python train.py --norm="rmsnorm" --init_std_up=0.0246 --beta1=0.9 --max_grad_norm=2.0
MLP neurons of a small language model. Each row is named by its layer, matrix (gate and up: input weights) and neuron, and shows model dimensions 112-175. Each number is 128 + 24 x the weight over its row's rms, rounded and kept within 0 to 255. A neuron's up and down rows have the sign that makes its largest values positive.
After each neuron's rows, "fires on" lists the tokens most often at its 100 highest values on Wikipedia text that the model never trained on.

L2.gate239 [148 147 128  85 119 123 126 124 146 136 118 120 140 145 149 166 114 165 127 153 166  93 121 119 146 167 136 107 148 116 136  89 128 128  94 129 123 153 159 144 134  94 148 117 102  93 120  92 137 144 107 115  88 143 104 158 141 113 137 109 145  94 129  60]
L2.up239 [109 147 150  97  95 165 133 138 134 121 105 102  97 135 117 102 121 137 157 147 176 138 151 111 155 152 175 114 147 113 144 123 166 139 109 104  91 114 101 157 160 154 153 136 127 144 136 121 123 128 193 102 135 147 133 165 144 127 119 155 110 106 122  85]
fires on: "ol", "n", "ant"

L4.gate46 [118 127 125 140 163 107 104  97 143 119 146  83 168  66 168 132 141  94  71 142 142  97 130  77 159 161 147 136 116 164  87 107 121 103  82  91 162 118 132  92 134 138 145 119 108 140 127 124 157 136  93 114 147 132  83 123 100  93 158  97 113 130 121 140]
L4.up46 [136 131 115 124 155  74 116 134 116 123 130  70 146 124 143 166 137  91 101 133 132 120 135  98 176 142 134 122 116 114 136 114 152 104 124  89 131 137 150 118 101 135 156 141 101 149 120  91 158 108 111 170 129 124  98 132 155 113 127 115  96 125 100 143]
fires on: "ol"

L2.gate65 [ 76 161 163 117 119 125 135 151 178 104 120 151 125 142 117 134 115  96  76 178 118 130 106 114  51 122 118 126 166 136 154 126 136 108 147 144 108 153 130 124 153 125 108 169 112 113 123 131  89 164 146 131 146 137 112 107 109 133 146 156  81 126 100 132]
L2.up65 [142  86 144 133 119  86 178 101 139 158 104 119 119 178 132 119 123 128  79 123  83 139 107 125 105 163 131 117 137 121 119  72 117 107 140 164 121  97 122  98 114 148 134 141 115 113 112  82 161 117 134 163  92  89 112 135 168 187 100 142 147 152 145 135]
fires on: "n", "tion", "t", "son", "y", "ly"

L4.gate50 [132 163 152  84 151 158 143  68 102 144 133 135 110 120 136 114 162 108 139 138 159 135 148  99 119 180 131 184 122 121 114 100 120  87 178 119 129 113 171 128 124 141 103 125 167 158  85  82 145  82 128 131 131 103 132 119 110 146 143 156  74 125 121 127]
L4.up50 [155 156 186 109 137 155 112  83 121 120 135 142  71 116 109 107 115 152 120 120 145 138 119 110 131 135 123 149 123 142 153 104 103 119 141 107 129 111 112 133 164 137 130 131 107  99 127 119 113 118 162 123 136 130 131 141 119 155 166 144 143 122 157 134]
fires on: " and", "s", "ed", "at", "ade"

L4.gate206 [134 148 115 147 139 128 161 134 140 114 133 171 155 163 110 129 133  96 150 204 127 130 125 177 130 127 119 159 169 137 164 148 144 116 108 132 139 117 134 181 106 109 133 123 129 108 147 144 100 145 147 132 118 165 142  65  77  72  83 147 101 132  99 137]
L4.up206 [152 103 152  99  94 156 103 160 143 153 114 129 158  95 121 147 131  96 130 114 107 141 142 159 111 154 142 153 169  88 125 130 180 141 125 152 125 125 140 126 162 113 129 119 141 144  60 133 110  92 177 129 125 155 131 134 144 118 115  85 140 111 101 127]
fires on: "op", " Pro", " comp", "ck", "tic"

L4.gate51 [142  90 128 158 127 113 122 144 120  98 159 119 156 151 102 118 125 103 140  88 140  99 172 106 114 131 159 112 143 120  72 125 162 148 140 169 117 151 149 128 139 158 137 131 121 186  97 100 114 101  92 144 128 117 208 108 130 166 131 102 138 130  99 147]
L4.up51 [135 132  76 144 196 137 123 109 110 137 147 114  98 156 163 119 119 152 136  89  97 125 146 115  69 129 116 146 144 145 162 140 120 139 160 120 101 162 135 140 110 122 179 186 119 165 117 141 152 137 126 123 145 137 109 150 160 144 115 125 115 126 136  94]
fires on: "son", "ight", "ay", "ed", "one", "born"

L5.gate120 [161 138 111 139 149 101 130 148 121 144 127 131  98 122 117 125 116 121  95 116 140 154 116 100 121 133 156 152 154 141  88 111 109 164  90 105 108 148 135 103 105 109 163 160 139  83 104 126 153  99  86 114 130 143 190 105  91 123 138 108  81  95 127 127]
L5.up120 [133 158 152 121 136 112 116  99 147 121 162 124 161 168 127 115 125 134  66 141 103 127 145 136 114 164 209 132 134 122 141 123 185 132 102 149 171 128 128 114 116 123 137 130 111 139 133 152 161  89 103  93 110 133 154 103 142 120 159 123 175 113 107 104]
fires on: ")", "is", "x", "us", "e", "tra"

L4.gate251 [119 170  99 126  76 109  95 127 163 150 127 132 136 133 152 184 117 134 111 135 102 180 149 160 127 122 144 111  79 145 147 124 134 137 113 141 131 165  94 116 184 121 119 116 122 132 126 103 156 162 135 116 156 173 170  65 121 126  70 152 100 120 128 141]
L4.up251 [132 132 117 167 133 106 145 145 138 177 113 128 122 147  99 189 136 117 123 134 129 170 131 111 124 122 151  77 115 103 140 113 106 125 128 141 152  89 172 113 123 173 149 133 122 137 140 110 116 108 101 146 157 118 145  95 143 133 111 118 143 163 109 106]
fires on: " by", " as", " ", " For", "ward", " for"

L6.gate166 [131 112 110 141 143 133 149  99 140 125 125 103 133 110 144 106 161 117 103 128 160  92  99 148  95 132 153 140 111 115  93 208 155 134 117 143 110 146 192 126 128 116 104 165 120 130 114 148 124 129 112 156  83  96 111 115 138 130 127  90  72 139 137 105]
L6.up166 [103 131 119 131 103 131 137 124 100 105 154 137 151 126  86  80 141 169 128 122  97  80  58 120 147 120  87 108 112 135  90 134 138 148 147 132 103 160 176  95 115 157 123 180 146  91 136  70 100 112 133 154 106 121 125 105 164 129 134 171 119  85 105 154]
fires on: "go", " Go", "it", "G", "act"

L5.gate327 [116 168 143 117 114 113 133 121 143 120 124 143 121 134 120 146 127 139 133 111 131 106 155 149 101 132 191 134  90 132 144 122 193 134  84 143 163  93 142 163 137 125  98 155 109 123 146  94 156 102 146 124 127 129 168 127 109 103  92 127 145  69 110 121]
L5.up327 [125 137 114 106 128 114 139 134 114 143 104 137 112 172  99 173 144 119 104 150  91 100 111 133 115 103  99 145  69 136 109 115 120 125 126 144 123 107 160 115 143 152 111 166 118 145 175  79 157 147 100 117 140 132  94  95 170  99  86 122 142 105 133 123]
fires on: " as", " by", " |", " called", "ing", " from"

L2.gate114 [115 173 164 145 107 134 138  92 151 105 150 119 134 118 146 127 135 131 122 121 109 124 114  95 117 145 169 126 133  98 134  93 104  88 136  92 113 119 135 118 118  76 134 102 152 169 107 112 116 138 134 138  95  65 118  97  99 135 138  90 119 169 112 119]
L2.up114 [106 146 128 118 112 124 144 127 157 158 107 107 128 152 152 170 133 123 126 119 172 128 114 189 116 123 130 142 101  94 141 107 141 121 139 134 166 122 157 122  88 135  98 148 136 108 158 182 130 135 174 126 114  85 125 133 132 120 108 135  80 133 145 142]
fires on: "per", "om", "ter", "ric", "t", " be"

L5.gate44 [124 141 113 122 139 106 133 117  93  67 184 121 109 105 151 147 153 187 145 102 176  61 145  96 145 133 140 148 137 136 106 121  96 118  87 124 150 121 152 141 133 174 111 153 111 134 122 114 135 130  68 178 181 162 145 119 120 135  84 101  97 129 117 166]
L5.up44 [125 124 123 131 139  87 136  87 131 107 132  97 100 130 158 160 128 169 149 134 124  91 149 117 170 158  88 157 128 113 137 125 127 143  79 126 133 150 115 123 120 150 129 123 122 155 132 122 165 113 108 154 143 162  92 131  84 136 114 102 116 118 145 168]
fires on: "ol"

L4.gate275 [ 94 148 165 140 139  57 120 110 194 128 111  85 135 164 159 103 123  95 118 166 143 132 149 141 121 108 104 144 158 148 123 158 155 122 101 112 117 163 134  77 179 110 122 148 122 144 122 140 109 133  78 130  96 165 108 123 122 122  98 102 121 126 125 114]
L4.up275 [ 92 136 146 122 109  86 176 147  84 172 101 110 154 127 166 139 130 118 111 129 122 142  99 143 111 161 147  98  74 128 161 119 135 123 169  93 106 149 132 154 118 118 167 141 141  57 137 152  98 134  89 133 126  93 135 157 123 140 140 142 148 120  82 135]
fires on: " plan", "ion", "e", "ise", "ow", "et"

L4.gate105 [127 124  72 133  99 123 121 114  95 110 124 118 138 138  95 149 115 176 178 112 120 161 110 125 123 124 170 161 138 117 131  97 140 111 129 168  85 123 142 114 120 113 114 150 148 130 114 123 159 100 100 145 109 139 168 108 111 124 128 111 122 119  99 124]
L4.up105 [153 135 107 126  85 122 120 138 109 145 124 104 132 153  97 112 107 183 127 130 118 110 139 108 113 114 137 118 125 129 114 113 171 173 109 145 113 157 138 142  79 108 127 115 138 126 122 110 167 130 114 143 150 137 140 117  89 138 139 135 140 139 120 112]
fires on: "s", "ite", "ute", "N", "-", "d"

L5.gate381 [ 85 163 102 144 134 136 134  95 107 142 115 163  95 123 124 120 154 170  85 154  97 159  99 110 119 125  89 174 106 159 120  97 132 109 106 111 130 176  89 105 136 135 152 141 123 150 121 150 157 148 116 124 148 155 110 143 152 100 116 156 118 143 171 143]
L5.up381 [ 81 185 169 120  77 117 131 179 161 109  97 147 138 128 112 151 135 174 109 182 139 146 132  93 111 123 150 109 139 167 147 123 170 123 149 133 115 123 122 137 139 104 141 102 109 144 146 123 147 170 127 104 120 186 129 135 121 102 139 134 111 128 135 124]
fires on: " g", ".", "ter"

L6.gate19 [155 134 124 141 152  96 142  99 120  96 174  92 124 113 121 141 134 154 178 133 184 116 134 129 110 124 139 114 125 113  87 118  86 144 129 184 153 105 140 135 156 132 120 145  97 142 114 157 170  74 131 151 151 173 167 134 125 142 117 105 104  91 129 128]
L6.up19 [126 168 118 136 147 104 153 111 134 148 126 134 147 125 103 141 108 144 150 131 139 125 187  96 130 145 107 146 154 133 148 167 152 114 109 162  75 103 143 101 111 107 157 113 149 152 153 118 132 107 138 157 122 138 161 149 102  97 114 153 142  96 121 117]
fires on: "ru", " of", "u", "o", " the"

L6.gate263 [122 145 138  99 135 122 172 129  93 122 129 115 119 123 143 114 138 141 138  99 127 138 125 158 114 144 155 164 136 138 135 121 132 102 137 168 150 164  95  91 173 136 136 121 161 152 103 108 134 113 123 165 105 139 197 119  83 166  88 119 135 124 153 139]
L6.up263 [143 119 131 116 108 163 157 110 118  54 137 134 134 132  67 125 152 131 112 138  95 117 133 118 128 136  99 137 102 156 125  60 104 128  91  86  85 140 171 105 171 170 141 145 137 179  99 106 153 144 112 130  92  97 139 170 126 100 143  64 145 123 131 131]
fires on: "ation", "ct", "ic", "der", "udi", "er"

L2.gate90 [ 89 150 156 107 104 132 121 119 145 113 116 110 163 116 151 151 135 169 116 141 153 129 123 126 103 168 124 130 124  90 139 137 126  81 159 122 121 152 148 122 122 124 172 100 168 143 102  80 120  75 151  71 115 108 180 153  86 140 122 134  88 125 100  76]
L2.up90 [127 131 136 122 101 112  97 164  94 126  91 122 165  83 140 154 101 143 136  99 140 148 127 131 112 109 133 100 114 117 143 156 106 147 169 104 149 134 114 120 141 170 163 121 120 107 102 107 121  90 163  77 147  83 126 158  80 165 148 134 117 147 107  96]
fires on: "mb", "il", "lin", "r", "han", "n"

L4.gate319 [116 125 146 103 115 121 124 125 116 110 137  93 125 143 133 139 138 130 134 136  95 117 133 115 159 120 180 116 158 144 148 107  90 110 133 144  98 172 136 140 136  95 174 128 134 185 124  77 143  97 152 138 161 118 183 134 103 126 108 135 125 134 140 111]
L4.up319 [140 109  91 113 166 143 130 127 120  99 133 172 115  85 186 143 142 119 170 144 128 202 157 172 126 109  87 137 124 118 114 123 107 108 140 124 105 167 126 137 155 100 123 158 126 119 136 111 147 140 146  94 114 142 127  89 159 120 128  99 130 107 127 118]
fires on: "es", "men", "ed", "born", " located", " ma"

L6.gate23 [149 150 112 111 175 129 112 124 122 154 137 108 119 140  97 159 123 163 161 138 137 164 124  93 128 157 110 149  84 115 128 155 146  87 120 116 142  98 118  80 109 156 151 145  97 134 130 125 144  94 123 125 105 125 167 130  96 143 117 120 123 116 108 140]
L6.up23 [136 111 135 139 135 115 119 148 116 160 112 110 118 130 109 136 136 133 158 118 149 128  64 162 111 125 126 116 109 170 122 143 172 115 125 127 131 169 136  81 116 128 137 165 126  90  98  90  82 136 125 129 104 147 128 117 107 163 101 110 120 107 112 170]
fires on: "k", "ra", "la", "n", "l", "t"

L2.gate209 [ 36 131 111 160 124 129 115  94 177  69 169 118 117 151 161 142 123 108 134 166 132 143 127 110 131 148 116 135 157 123 133 127 127 127  70 179 125 155 176 122 185 135 111 132 107 152 135 117 157 110 127 166 128 132 134 135  71 125 176 124 130 126 131  97]
L2.up209 [125 184 149 122 101  97 175 135 134 107 107 134 146 131 122 169 123  87 154 131 117 103 129 140 145 128 182 114 105 105 110 156 135 132 117 131  77 141 126 134 160 122 136 100 115 127 108 112 128 144 141 153 115 145  68 145 128 166 114 125 107 145 115 122]
fires on: " including", " include", "ise", "es", "e", " as"

L5.gate109 [166 125 109 129 153 126 124 133 129 144 104 121 109 135 123 111 137 143 137 136 112 161 150 134 127  88 139 144 106 118 143 142  96 121 155 131  48 149 130 154 119 104 133 127 152 108 119 122 119 107 175 124 165 155  91 143 115  92 152  84 132 120 156 139]
L5.up109 [152 149 127 114 136 100 134 112 129 117 144 100 120 195 126 100 136 116 152 134 145 167  99 150 103 108 113 170 117 123 143 157 167 141 147  94 118  67 113 155 100 117 126 143 115 157 121  99 135 183 142 105 148 221 156 144 142 101 123 127 140  89 111 115]
fires on: "ing", " allow", "s", "ed", "ting", "king"

L4.gate0 [129 132 101 127 107  95 118 141 100 103 127 142 139  97  82  85 134 184 131 144 132  75 102  97  94 157 150 169 121 179 123 114 136 161 100 139 125 146 107  91 153 116 111 116 149 110 108 107 143 136 146 161 125 126 159 108 139 108 112 118 111 124 109 168]
L4.up0 [130 119 122 144  61 140 179  97 136 124 163 111 135 125 125 127 136  82  75 151 113 153 113 134  83 138 168 139 117 118 141 138 117  89 141  82 110 103  99  92 132 167 132 103 121 125 160 122 124 118 137  88 131 170 153  95 110 138 163 157 126 114 125 133]
fires on: " League", "st", " European", "our", " Cup", "\n"

L2.gate234 [112 134 133 125  77  84 147 115 152 116 104 135 130 140 135  92 135 142 107 115 125 114  64 117 117 152  87 150 142 119 149 124  93 120 144  94 119 150 125 133 164 132 119 110 138 141 117 122 128 111 117 145 113 107 152  86 124 119  99 135 111 116  99 125]
L2.up234 [154 174  75 140 127 152 136 102 179 138 121  91  95 172 144 165 113 161 124 111 140 149 137 158 170 144 129 148  86 111 123 152  84  82 124 138 110 134 124 104 106 133 128 129  87 124 131 127 107 119 177 119 141 147 162  94 115 139  50 125 142  96 118 117]
fires on: "ish", "st", " English"

L4.gate165 [ 45 136 131 134 100 102 124 118 132  80 109 148 116 107 172 138 150 132 105 149 162  81 102 101 115 165 111 181  86 151 106 143 122  96 107  63 110 118 148 126 130 135 125 115 125 157  96 138 198 120  93 129 147 132 144 110 111 164 103 130 134 124 152 139]
L4.up165 [115 125 131 143 102  81  73 115 110 154 138 158 131 129 140 124 108 114  93 148 147  94 124 143 153 141 117 142 130 132  98 135 169 148 135  82 116 162 111 153 103 136 137 140 130 157 133 122 168 146  86 167 147 145 152 121 125 135 112 133 133 149 113 128]
fires on: "it", "ol", " public", "ill", " cover", "und"

L5.gate184 [114 129 126 139 105 116 134 129  91 126  99 121 111 135 160 112 125 160 122 166 116 164 110 114 137 139 100 142  84 112 134  91 114 104 136  92 120  90 159 113 142 157 109 177 134 125 132 121 138 127 104 137 134 146  99 144 107 111 118 140 120 176 138 139]
L5.up184 [102 160 154 130  90 150 136 126 159 107 138 122 177 118 126 152 142 108  74 148 133 112 154 100 151 129 115 139 110 135 162 125 131 105 121 114 124  97 112 139 130 170 100 100 123 164 115 158 137 129 105 130 131 169  75 173  95 183 152 125 125 136 152 165]
fires on: "ter", " artist", "ff", "aff", "up", " of"

L4.gate90 [114 116 128 114 130 103 102 123 143 106 128 121 170 126 116 131 143 172  80 148 117 112 130 120 101 144 132 118 156 102  81 144 128 139 130 130 160 168 130 136 164 102 148  98 128 135 144 119 108  98 114 129  52 112 154 131 108 146 138 144 124 157  91 123]
L4.up90 [120 114 121 122  85 115  96 123 150 132 101 132 125 122 100 175 152 164 106 158 138  98 137 155 117 140 141 146  95 135 104 137 137 111 152 120 156 146 126 135 124 134 110 107 148 110  89 129 170 132 154 114 142  89 137  67 121 134 135 104 102 129 132 145]
fires on: ")", "in", " race", "age", " finish"

L6.gate97 [ 97 128  79 133 109 149  98 112 115 117 137 158 161 174 118 138 131 152 165 144 151 180 131 126 132 136 155 106  90 124 127 122 166 113 103 126 114 110 132 116 129 138  81 108  59 126 117 138 138  98 153 124 130 144  91  88 124 118 130 130  50 133 129 122]
L6.up97 [177  94 100  92 110 130 100 159 130 154 155 156 139 116  77 157 124 112 121 176 126 120 145 156 151  95 143 111 138 124 123 196 174 156 115 106  71 111 139 115 105 134 146 185  97 149 153 121  81 118 183 128 108 145 152 110 152 145 114 121 133 127 106 134]
fires on: "o", "or", "ck", "g", "low", "op"

L2.gate259 [165  93  94 112 138 115 166  82 118 169 126  80 127 119 132 128 119 115 160 138 145 124  78 155 140 121 139 127 158 108  93 114  99 138 146 143 123 132 132  86  82 106 135 145 154 133 121 122 171 124 126 139 125 151 157 157 156 135  44 101 138  91 115 148]
L2.up259 [176 131 110 126 157 101 118 135 140 100 158 148 129 118 113 120 127 128 114 122 136 127 126 116 182 116 169 135 141 119 141 135 161 128 154 138 137 103 136  82 116 126 128 162 130 150 132 122 115 128 139 109  96 133 155 116 119 185 129 123 144 109  84 139]
fires on: " of", "te", " mi", " Mi", "li", "s"

L2.gate103 [106 115 142 109 142  85 118 114 174 137 146  95 157 141 153 121 117 123 114 172 156 128 131 136 101 180  90 134 160 106 119 138 132 149 116 161 120 103 112 166 151  76  64 107  70 173 171 133 185 155 162 135 140 166 113  84 137  98 112 146 125 115  97 116]
L2.up103 [164 139 135 122 118 137 119 133 124 133 162 106 164 114 145  96 132  93 137 149 125 172  77 107 123  83 134  86 137 124 150  98 117  99 136 155 109 124 124 119 171 108 143 141  99 145 153 147 179 130 105 136 116 147  93 114 165 131 111  97 133 101 138 129]
fires on: "ed", "d", "me", "s", "ated", "m"

L2.gate150 [118 116 107  85 104 128 123 106 124 147 122 122 143 101 154 170 107 131  71 167 132 113 109 121 126 153 131 131 131  89 134 112 154 136 103 131 128  94 157 143 187  96 154 169  92 137 131 130 162 100 106 102  77 149 202 148 138 131 139 138 134  90 116 154]
L2.up150 [117 147 139 121 122 119 144 127 124 111 140 105 185  96 143 151 124 113  90 128 167 102 132 168 133 132 109 191 144 126 118 122 132  94 144 158 113 117  91 140 176 111 149 125 127 111 118 148 131 125 116  96 158 156 145 145 181 174  99 128 109 108 123 135]
fires on: " Co", " San", "ant", "ina", "al", " Ru"

L2.gate268 [ 94 155 138  90 133 134 140 133 215  86 136 103 111 161 127 166 124 124 103 116 131 124 151 104 126 127 174 165 126 156  99 110 132 147 100 126 132 132 118  81 155 135  90 147 117 164 127 109 124 133  96 143 101 101 125 102  78 171 109 141 141 119 119 107]
L2.up268 [109 140 140 140 135 121 129 165 122 119 160 136 129 150 102 122 114 121 122 136 115 139 213 139 131 130 145 143 165 106 110  93  91 101 130 128  97 137 111 115 149 130 149 119 127 191 120 106 118 115 103 164  83  79 136 102 127 145 139 138 160 185 110 111]
fires on: "ly", "s", "g", "w", "z", "y"

L2.gate216 [169 118  93 151 176  89 115 108  87 126 131 144 143 140 132 126 134 129 172 117 123 124 122 107 114  78 118 177 159  98 136 137  99 126 149 177  77 149 157 110 102  98 124 147 122 154 127  93 176 189 135 133 111 179 133 132 161  73 126 135 138 140  95 137]
L2.up216 [113 113 102 119 143 146  86 138 143 131 133 128 111 167  84 148 107 123  98 119 132 124 130 100 134 124 113 141 135  93 116 138 116 128 142 148  93 134 129 129 151 120 122 130 125 135 140  98 136 169 146 133 109 164 174 117 144 134 146 117 116 123 109  96]
fires on: "ed", "s", "d", " of", "ing", "e"

L6.gate38 [138  99 106 109 161 149 115 105 125 117 169  60 140 128 118 144 138 125 143 115 156 144 105 116 157  88 132 110 112 151 100 162 142 152 131 121 116 114 126 162  96 131 146 124 108 140 115 110 148 139 105 105 144 107 159 165 165 181 131 131 137  94  87 118]
L6.up38 [141 110 185 149 164 139 109 168 166 142 130 140 107 129 119 138 115  94 116 106 142 152 160 139 119 135 131 130 102 152 133 107 150 123  96  83 115 133 125 137 123 123 121 116 152 154 143 138 132 135 111  53  95 124 135  97 142  99 188 179 127 143 150 150]
fires on: " \"", "-", "—", " un"

L5.gate70 [100 128 124 126 114 153 123  87 162 127 122 142 164 142 158  90 148 119 110 126 117 121 134 115  79 138  96 140 146 118  79 159 148 148 151 114  77 166 189 148 174 128 151 159 137 113 103  77 145 102 121  61  93 126 111 114 153 139  95 137 113  93 144 116]
L5.up70 [143 115 147 136 154  82  99 151 149 140 158 173 160 137 135 103 152 118 106 110  71 121 116 142  96 106 120 101 141 157  73 166 127 193 144  92 120 139 148 158 141 119 163 151 159 133 125 125 105 131 119 117  95 104 128 120 165 136  90 127 116 101 133  99]
fires on: " Go", " Co", "go"

L2.gate138 [121 138 169 128  93 166 153 108 127  93 141 148 161 123 157 110 141 119 132 179 139 144 128 125 135 157 124 159 146  93 181 135 143 128 118 148 134  91 131 116 135 131  64 107 146 151 131 135 121 126 161  90 135 141 118 105 144  81  94 151 165 102 148 128]
L2.up138 [125 137 140 123 116 172 125 119 124  90 121 128  98 141 170 157 123 104 121 136 134 123 120 151 151 159 156 155 172 114 147  96 138 147 170 139 105  96 121 135 144 165 138 172 173 197  98 126 147  92 153 114 138 146 133 121 141 122 145 152 158 109 137 117]
fires on: "ment", "s", " performance", " score", "ed"

L4.gate104 [144 143 167 151 161  99 147 171 120 147 151 137 144 132 120 146 105 111  90 169 171 127 132 102 166 108 147 143 150 120 109 139 162 134 115 128 170  95 155 115 125 140 165 139 169 157 141 113 184 149  88 131 105 155 148 114  97 141 140 134  90 113  92 153]
L4.up104 [130  93 126 139 142 156 139 139 129 117 126 159 101 139 172 121 120 106 152 129 158 155 171 151 141 142 166 112 183 139 131 144 170 115 140 146 156 107 151 117 148 108  88 128 131 105 105 140 112 117 133 119 113 142 154 127  86 150 138 140 109  99 127 140]
fires on: "x", "on", " His", " by", ")", "i"

L2.gate8 [144 103 145  98 113 151 152  88 117 120 133 140 118 136 138 139 134 122 114 160 128 166 135 131 143 167 143 198 131 100 139 157  85  85 154 135 115  85 114 128 161 143 105 113 156 142 163 132 108 135 140 125 152 120  93 134 123  82 136 122 175 157 127 127]
L2.up8 [157 116 137  91 141 154 162 103 148 125 149 175 116 150 130 136 128 123 111 112 100  90 145 138 123 141 132 120 116 131 116 127 101 137 144 138 101 111  97 112 149 142 104 105 104 166 133 127 148 109 118 128 146 105 113 106 123  97 114 129 161 147 153 151]
fires on: "s", "N", "ing", "ed", " Super"

L6.gate224 [130 139 124 135 133 110 144 129 141 122 128 142 135 128 105 113 136 124 153 138 179 133 113 149 115 131 151 125 128  93 138 164  84 121 150 126  94 149 123 136 114 157 125  84 122 106  93 121 121 101 129  93 149 108 167 132 176 126 124 104 107 104 117 102]
L6.up224 [136 165 124 144 138 148 155 169 106 155 146  97 118 148  80 113 116 126 163 112 123 123 135 140 144 166 125 118 143 123 129 115 128 156 140 149 155 166 109 133  88 127 158 120  90 141 106  92 118 125 163 159 113 166 162 134 171 164 127 133  95 139 146 148]
fires on: "e", "ation", "ju", "re", "th"

L4.gate320 [128 151 181 117 118 134 176 118 113 110 125 100 130 148 142 139 134 120 121 177 132  82 160  94 186 174 119 114 168 126 107 112 179  85 107 123 139 148 162 176 113  69 164  78 138 123 141  87 109 120 160 106 124 129 140 142 109 115 135 125 105 106  86 131]
L4.up320 [151 155 132 144 137 103 156 123 157 127 140 113 117 155 107 108  88 145 163 165 165  81 165 144 192 143 115  83 149 148 147 132 168 120 103 138 126 111 129 149 115  94 167 130 105 122 170  82  93 148 190 127 131 151 135 125  97 114 146 133 107 105 132 132]
fires on: " World", "=", "ctor", " Star"

L6.gate290 [116  87 116 124 145  93 120 145  97 112  97 137 113 138 137 157 141 115 101 133 200  93 116 116 152 131 100 123 111 130 151 114 137 144 141 116 151 109 177 126 199 156 124 138  95  89 103  78  70 124  83 113 124 138 147 137 156 141  92 135 124  96 132 145]
L6.up290 [141 119 138 116 106 137 134  88 135 117  89 125  89 100 127 117 131 109 139 125 124 154  74 117 123 126  98  89 112  79 171 117 116 162 151 148  98 108 147 108 132 124  85 123 143 131  67 113 130 128 143 136 143 111 153 121 197 155 159 136 126 140 145 129]
fires on: "ra", " Lu", "tra", "lu", "leg", "har"

L2.gate84 [129  99 117 117 186 147 101 153 196 131 130 161 151 156  89 141 139 135  90 171 111 135 152 125 116 101 123 136 113 122 124  89 131 124  90 139 140  86 158 158 160 109 124 125  99 114 145 123 107 145 120  88 150 126 118  93 142 105 146  82 108  75  75 115]
L2.up84 [ 72 137 141  94 143 134 150 156 167  89 118  88  97 132 138 148 119 114 137 171 161 134 177 184 134 116 120 161  86 111 116  96 168 128 112 130 139  96 144 128 131 135 130 138 145 141 157 122 123 125 144  71 132 178 126 114  90 108 130 125 100 120 103 111]
fires on: "f", "ll", " World", "n", "ed", "m"

L5.gate331 [ 90  81  99 130 124 161  91 167 120 131  95 152 158  86 132  92 138 129 147 120 151 102 122  87 104 119 143 111 109 113 143  60 192 130 146 110 122 103 128  96 138  91 172 119 153 126 113 110 121 118 136 100  99 101 153  95 183 161 149 143 143  98 144 108]
L5.up331 [129 134  91 124  98 139 130 110  81 123 108 110 121 109 132  74 131 131 128 107 130 123 116 135 137 153 126 135  81 146 132 112 116 117 161 159 123 131 104  60  87 110 106 157 140 103 106 104 137 136 142 105 137 136 102  85 160 141  86 129 130 160 123 153]
fires on: "ative", "ban", " political", " population", " Party", " professional"

L4.gate106 [166 133 110 138 173  94 119 124 122 143 140 101 153 138  70 169 140 144 115 145 100 139 119 156  73 118 124 151 128 127 100 135  88 103 131 144 111 143 124 123 126 130 118 122 124 112 115 112 144 149 159 133 129 126 163 122 106 152 142 109 126 134 102 129]
L4.up106 [139 117  96 140 153 139  86 141 106 130 155 144 135 107 140 162 141 104 139 135 169 137 103 140 141  96 120 157 161  86  83 167 126 148 118 107 148 143 114 136 119 110 120 145 139 142 163 103 132 132 155 135 107 111 142 159 124 146 147 154 169 127 138 134]
fires on: "s", " first", " by", " around", " of"

L2.gate230 [108 157 144 121 137 120  95 100 152 113 148 126 111 143 120 138 112 122 114 165 150 110 100 121 166 163 116 144 138 147 101 135 159 120 114 125 120 124 144 148 125 104 106 116 158 121 183 126 107 132 139 148  98 117 102 123 154 121 124 174 114 127 123  81]
L2.up230 [122 160 128 116 166 141 110 112 145 129 141 114 110 159 102 151 124 110 173 158 153 130 101 142 182  97 132 147 160 124 105 126 123 155 144 131 113 111  85 128 124  69  79 117 115 132 199 114 192 129 134 128  64 113 100 122 166 159  80 141 118  78 111 149]
fires on: "d", "s", "B", "ular", "c", "b"